config.toml
num_hidden_layers = 9
hidden_size = 192
num_attention_heads = 2
num_key_value_heads = 2
head_dim = 96
intermediate_size = 768
vocab_size = 8192
hidden_act = "quick_gelu"
norm = "layernorm"
norm_place = "pre"
norm_eps = 1e-06
positions = "rope"
rope_theta = 10000.0
rope_fraction = 0.5
qk_norm = false
attn_scale = 0.102
bias = "none"
tie_word_embeddings = false
parallel_block = false
init = "normal"
init_std_qkv = 0.0388
init_std_o = 0.0
init_std_up = 0.0388
init_std_down = 0.0
optimizer = "muon"
learning_rate = 0.00486
lr_mult_o = 2.0
lr_mult_down = 0.7
beta1 = 0.9
lr_head = 0.00434
max_grad_norm = 0.5
warmup_steps = 200
schedule = "wsd"
decay_fraction = 0.856
decay_shape = "sqrt"
final_lr_fraction = 0.02
batch_tokens = [8192, 16384, 32768]
max_seq_len = 512
doc_mask = false
train_tokens = 175400000
max_steps = 9208
dataset = "wikipedia_en"
MLP neurons of a small language model. Each row is named by its layer, matrix (down: output weights) and neuron, and shows model dimensions 16-111. Each number is 128 + 24 x the weight over its row's rms, rounded and kept within 0 to 255. Numbers have three digits each.
A block is one neuron, or neurons of one layer that tend to fire together. After each block is what it responds to, as a language model described it from the Wikipedia text at the highest values.

L4.down58:110128119157128145092160105092146146108150109066151123123156125149110126111147124118127121118096138078150125135146132139094127123126142133121139139111147135114104152094098155101116150117152124113120128148154145079121107111122156102084146126118153118156129081140130106124132127117162103102
Person-role noun endings. Final piece of a noun naming a person's role or occupation, often a suffix: guitar-ist, rap-per, tennis player, business-man, consult-ant.

L6.down59:123137199136187127132161130122184114094148105105156145110138124120133142133075088092137115112094122124179115149149150169164083162143138085139100134125156117114132153123085098125151171109126115108126108134138155137116141125123129138152159087112145123145117123135107133151122134112128120087
L6.down234:145119138094110127127135052142131154137123150140135106165098109144088133137138138111221129104141121132103151130119121162143130151087117110126114135128174100094150143144108139128087131109129095133132089113157160161110081092140067142153111108146134082135126114136116143150136121151110169125
L6.down259:132122128125169137163130126146119111153118103146197102120128125118159089100122140119138135124089129122087139128130109125122153102150118111097141114108145125165141104131075175120110097103135123160124150150144173108121136111122134118089120182138124088174128117136139095138135127154149130128
L6.down702:137122094155143142108129087102140101112083133122166155128129129131117127152141102114153158119170121159134173107122128102101106152127104118108136115114080140099151131067130123136117151088097128123142162129085167096105197139123137123149155177132109139143126136109146111131144143126122116104
Person-reference end marker. The token closing a reference to a person or group, usually a comma, and, or of right after a name, or the last piece of a role noun like serv-ant, rap-per, vot-ers.

L6.down77:169068110125177116160173165107150125114120123098130096156131154140097113147132121098162125092149161132165144103191154140146093125174118102123149135132117139139125114100124138121194146133130131139148123121142107107073106131168116167103147138147107099117133151123137121137115143140111173096
L6.down200:127163111129159128111124136126106111142071105092161153097127171151171182148140104146125132118121121162120157115152127158128077135138152144152144103135149103143125180150116132126163124114156075152118098131132133110128111128124110135102095157089129164099100089109145145112125160104102123111
L6.down299:081121121100164131106106126150137136117108135139161161066135124131120166160157136174095084129128113115128138096139157150111140135181159153134109131135118110112146147137169116119146139073100097138138109120117129141154137130119118134188157127113138152086140105091093149149164109120111102105
L6.down668:121102120104100114154101095101142130133129134142104138123142121158142132098108121145117140085171167131135134102154122147113136100148131127131172082133136163107126166137114167132125140099123131112133104081129125116125177109110153121147137167077168139137119115112113111098109087116117150095
Guilty, years, speech verbs. Three groups: the middle piece of guilty (found gu-il-ty), the second digit of 19xx years (1-9-60), and statement verbs like said, wrote, remarked, suggested.

L4.down215:126138136103112127158145120135145124079127191164150124121125142162093171125142121152160109123178135120111091150121127130116141103117116126145097109064127115124117158156090125128122110117168125166136094112084101121175154131117142170097138111136105118116141106190129121080148118162089193108
Main verb endings. Final piece of a subject's main verb, mostly inflections like -ed, -s, -es, -ve (describ-es, belie-ve, comment-ed, requ-ires), plus complementizer "that" after such verbs.

L5.down23:136141116144111088125127119126123125108114140116172133088084152151137096133133152134153144147175125149191130082107150133111154117106147134110108140102125119204107111114145160093166149122164093169129101077125139116154087111107169181168103120145126117140117118132114156129112164080126129103
L5.down60:102098150149123112100161115113175070105158128073126104132146102133183095129120121106115139150158137133128138123112083154138141107165137147142114173121134120150096103130122121154128103116113134114117135157114127132107110171103110070083109189151109092139141144092102136193157093122138115089
L5.down122:095134121127142138117094147124114143167113089126114186132132144095102148116116130136163137150102134151134117063102142132154144149117118164092134145147139107137150112177085104134129137091135115176124128123125149151133100166102122131114141117114138127101119111144112137110124133084127162164
L5.down126:158123110183094125127131146070116125169161118118096095135119110120176166136103098103111120119155142134144140101117079104108160138160156143125159118152125108137133157111169109135172140138107131089106100134114167089140100095105106150138138136174156107147137136128135143132127119176078120111
L5.down130:117110089143161100105134153133132134127153173135110141127145147153121100130108135120131101084158169100082102141124164128142099158098094108132105112056170143141077123138137146114176123109141100154102122118087083129149104168118151133172138089133118109137133116142127116129129152146143125115
L5.down142:126127099107140146184146129118176109094116153141112119155111152149139128143111151122142102105094143124107141091175137081109122160154145122108119109086158136147120123130129098108149111132136178136144178155107110103168107119151170103147116124105124120156159119125143090104135139123137153145
L5.down152:150160121123097112112143118099120139123110111100126076086104171107149224135114119126124146131179145121105128108157148154141137158134128097137120110154127147165118110106183130155120151129121147160145125072120099144108155080114142139126110108182112098137106112097095129120118161151106122111
L5.down171:106102125081132158119150195139156140099135112121121125147154162154102117108118123123129149126164130134154103128144123087161110111126143111127119114113122139117106127128093167137124150128165122113105135125121073124191148151131115099148173071141118101142128137143123163135113108115090167133
L5.down242:149175099144115130113138096134145077152167111148136092125162178162154113089118128147148127117089155133118107128150163128117114145109089137138113131080105157140103150148094112145161144087111142110135131128113117143171117080189140131146143135113112113133157117119149123073140129123133122132
L5.down244:141070134164099121163083119171109120175136130156091138146128128133135143150158190118108152107143120084118120100157111167186098145142084120121167141145095109134117079148113139122140137088154092144126119111121082118109135170119153118113106114102158090110109109157093142147118125138112141144
L5.down247:131149101167100124131159147068125088139192117139158146118087123161134123147106126123121151118158164172145074127143138171142153111123141141133162096151083136147100141097098082168164140099091112139118138117108133131127101119147125108094113169148139151179121128118098143166137125077129143117
L5.down255:131165100110180131159146099103110129161128109121109135096132141073101116108125109120137180091081136135108141176135163162127106063116125154098085137140125110128128111146094104065115098100134131137109120078139138133174114155120157099134136092123122121122164131129168150164128133161120117115
L5.down277:147138104146130109177112130132092148110133144132134109109091116119112101156133161136155155158170123135160073087073103109100116107131125144157156179156103115099181130089143118090114178148147155160117130132104116134121112129146193105141121130154120154113154162105118138120140096128119111114
L5.down667:132116140117121123116120181140103122108151118105097126121132086148132127163118085106132104115118084172146093139116130144120104097127128122130163117165108121111171130123107116134072107187156171136146135152127133104116196102140097133175122163128154170159143091133098133145118126121134095137
L5.down742:124165166085143122161117127089150108105160115130136157072153123109112164113075170122131145086134115148177136130122132154129122125149135135126082146163146123130144135127124130120151203152138116131102109160078083149149150127135161102172102108142127122149123121102116105120095160098113110127
L5.down756:074160151158142116153105094137152144170122142131152119114104152135141099127109103135134150137177103129141160156157091106133111117139113105147108133151088118109119127112114145123136158088123074110132101151128126171119080101151085108127101117124103147184137112130112148163193105162157160124
Reporting verbs and date ends. Ends of speech or claim verbs before a reported clause (explained, argued, announced, commented), plus final digits of years or dates and the commas after them.

L5.down119:122107114138112132131096098155127135113120132112094089146119154114107105091150129137133071106086095138182166100091096115135142118132128095136161141096138138125126105100132149123140130150128141133173148123120130133158101135105098099132153141140145101145152161128119118159145134146153126140
L5.down120:162135106097179168099196161108129169109102138085101142107140123094148142111105102135121079143126174109128088107130140111144115160134140141140132146152145138137114153149112183122163120103134151123097119127134159085174116113125127129114164110114094114087131116098155129150138110120150113100
L5.down159:117076159132112118103136171161144097112142145139121108118118145138154124127130122123110105137164167087162139154173115159153135131103150106117092149151099120165116114087137095136182160126122093122123110111120152128160162121128147111176082142138134118123111201137160140099123118137144132099
L5.down164:137146155141079076138130147126130140139137133101111076151147101134120140113164127137111157155131097200108123167124102147171152150100123140139117130108132141152125114116095128109119107148138161111084158099142138150125118111100134128091140100151075134131146090109088141141134108098111117145
L5.down187:174115122106110127118148122095114137140135140125122151137127184141109108108151153116120115140109136143123094120157156097130148165101145090157148119093156115101107142101146093142168146136134142137105120102093151139122121158151141158120112122132069125101143152082140096137115176120124121118
L5.down219:133145137119109112131096135111111131171108110152082126080133162158153107143143155152134170114130122099149150103096126123115168093116071116108133108129107112153112170163138139101109166128097110135149124114092154127098152095161106140077124128117164167131151117152102128120148113144124131133
L5.down269:104114108156097125163122106160134077086122114129180110123119128122070096150132116137138102130126146143157137120145113168141177132189156075120110131118135108146142118129138137133138147130120109127112097156135141165152135122128085125118133123141147139127163134142150127145181145141139091131
L5.down290:124108110125131162179124107097131130133144111161124076115110119125147106143126091087091118142136199095144089147104122160179111142134155130127132084144141095146109121105162128150142094135140145115085161138110149164108136132142129132137111143160126116116105152127160154165131120109102093109
L5.down356:157105128094144076095128111095124098104136158122131144127120117134170119097101117126164059156131146143110136159132123155150109125119171181137120159109188140150136098146096143149111133087129105114114098119121165124147140132149127113139118159161119127125175110106102119135123135104177139072
L5.down441:132110143112080124174141147076155150103118098091101106129122106104185141104116158123090126166132160104104105154134144087123133125152120126138132178141126152143158123155115060136127132100108146123152143129145127119136120141143146140139093127121123151100099180136149116154122094135140101131
L5.down486:157157141140139127116137162137124138078087098108131119103155113118171115151133124132138121136125146145165121111110112194169124141100138181129106183134131115117155129108106204143089158128134104142106095069102109116140117094097106140073101117151148111133129119130146108122155099110121143154
L5.down492:107128158124132168135159102120120131069142129115107131115088146081126086157158090110118112159133134146128141134056145136119155125169124109133145138141160118116124150071089147117123107172139105140125105150123149159143101154114130097116146105129135102110143059122106147148145119098108116125
L5.down534:068116144118151141136167114119139112145160151137111109099169159116092096123106139154140124161111120102176162116154116123119134163151146114113118125118110119119113152078195102115154126086147094159122154169111142141057142158150122125140130060117085123088159115157142146161122172142102114119
L5.down542:145139186160129140139097115067135153134146109145096155123144089118126110104185119093084155123090123109178085141117140137122125137129115136128079138104171121152102109098156142130169153094139148109128127127141140140161128145112185055128110072131122117094093138119089112122122137080144130111
L5.down607:173127148151091117092111122108145136115112099088110124136114152137134107166102078109099147100146132158167148103113197140141150139119149127140125127144128136165121122119153141130090147112097101133117099106097128123117120157114151137130126095106138092127133139149116162091126136124101079097
L5.down687:119120127153151114128143121153125106090128131170131134129174129110101159102073158095139117177150099145102188141142180122107103146160131124118131138089128147156140130126139146137111133127141114115096154136108107139142122116114162102103140127096117101122116166157147093123123178120156131170
Agent-noun suffix completions. Final suffix piece of a word split into tokens, mostly person or role nouns: serv-ant, train-er, administrat-ors, schol-ar, process-or. It also fires weakly on line breaks and verbs after plural subjects.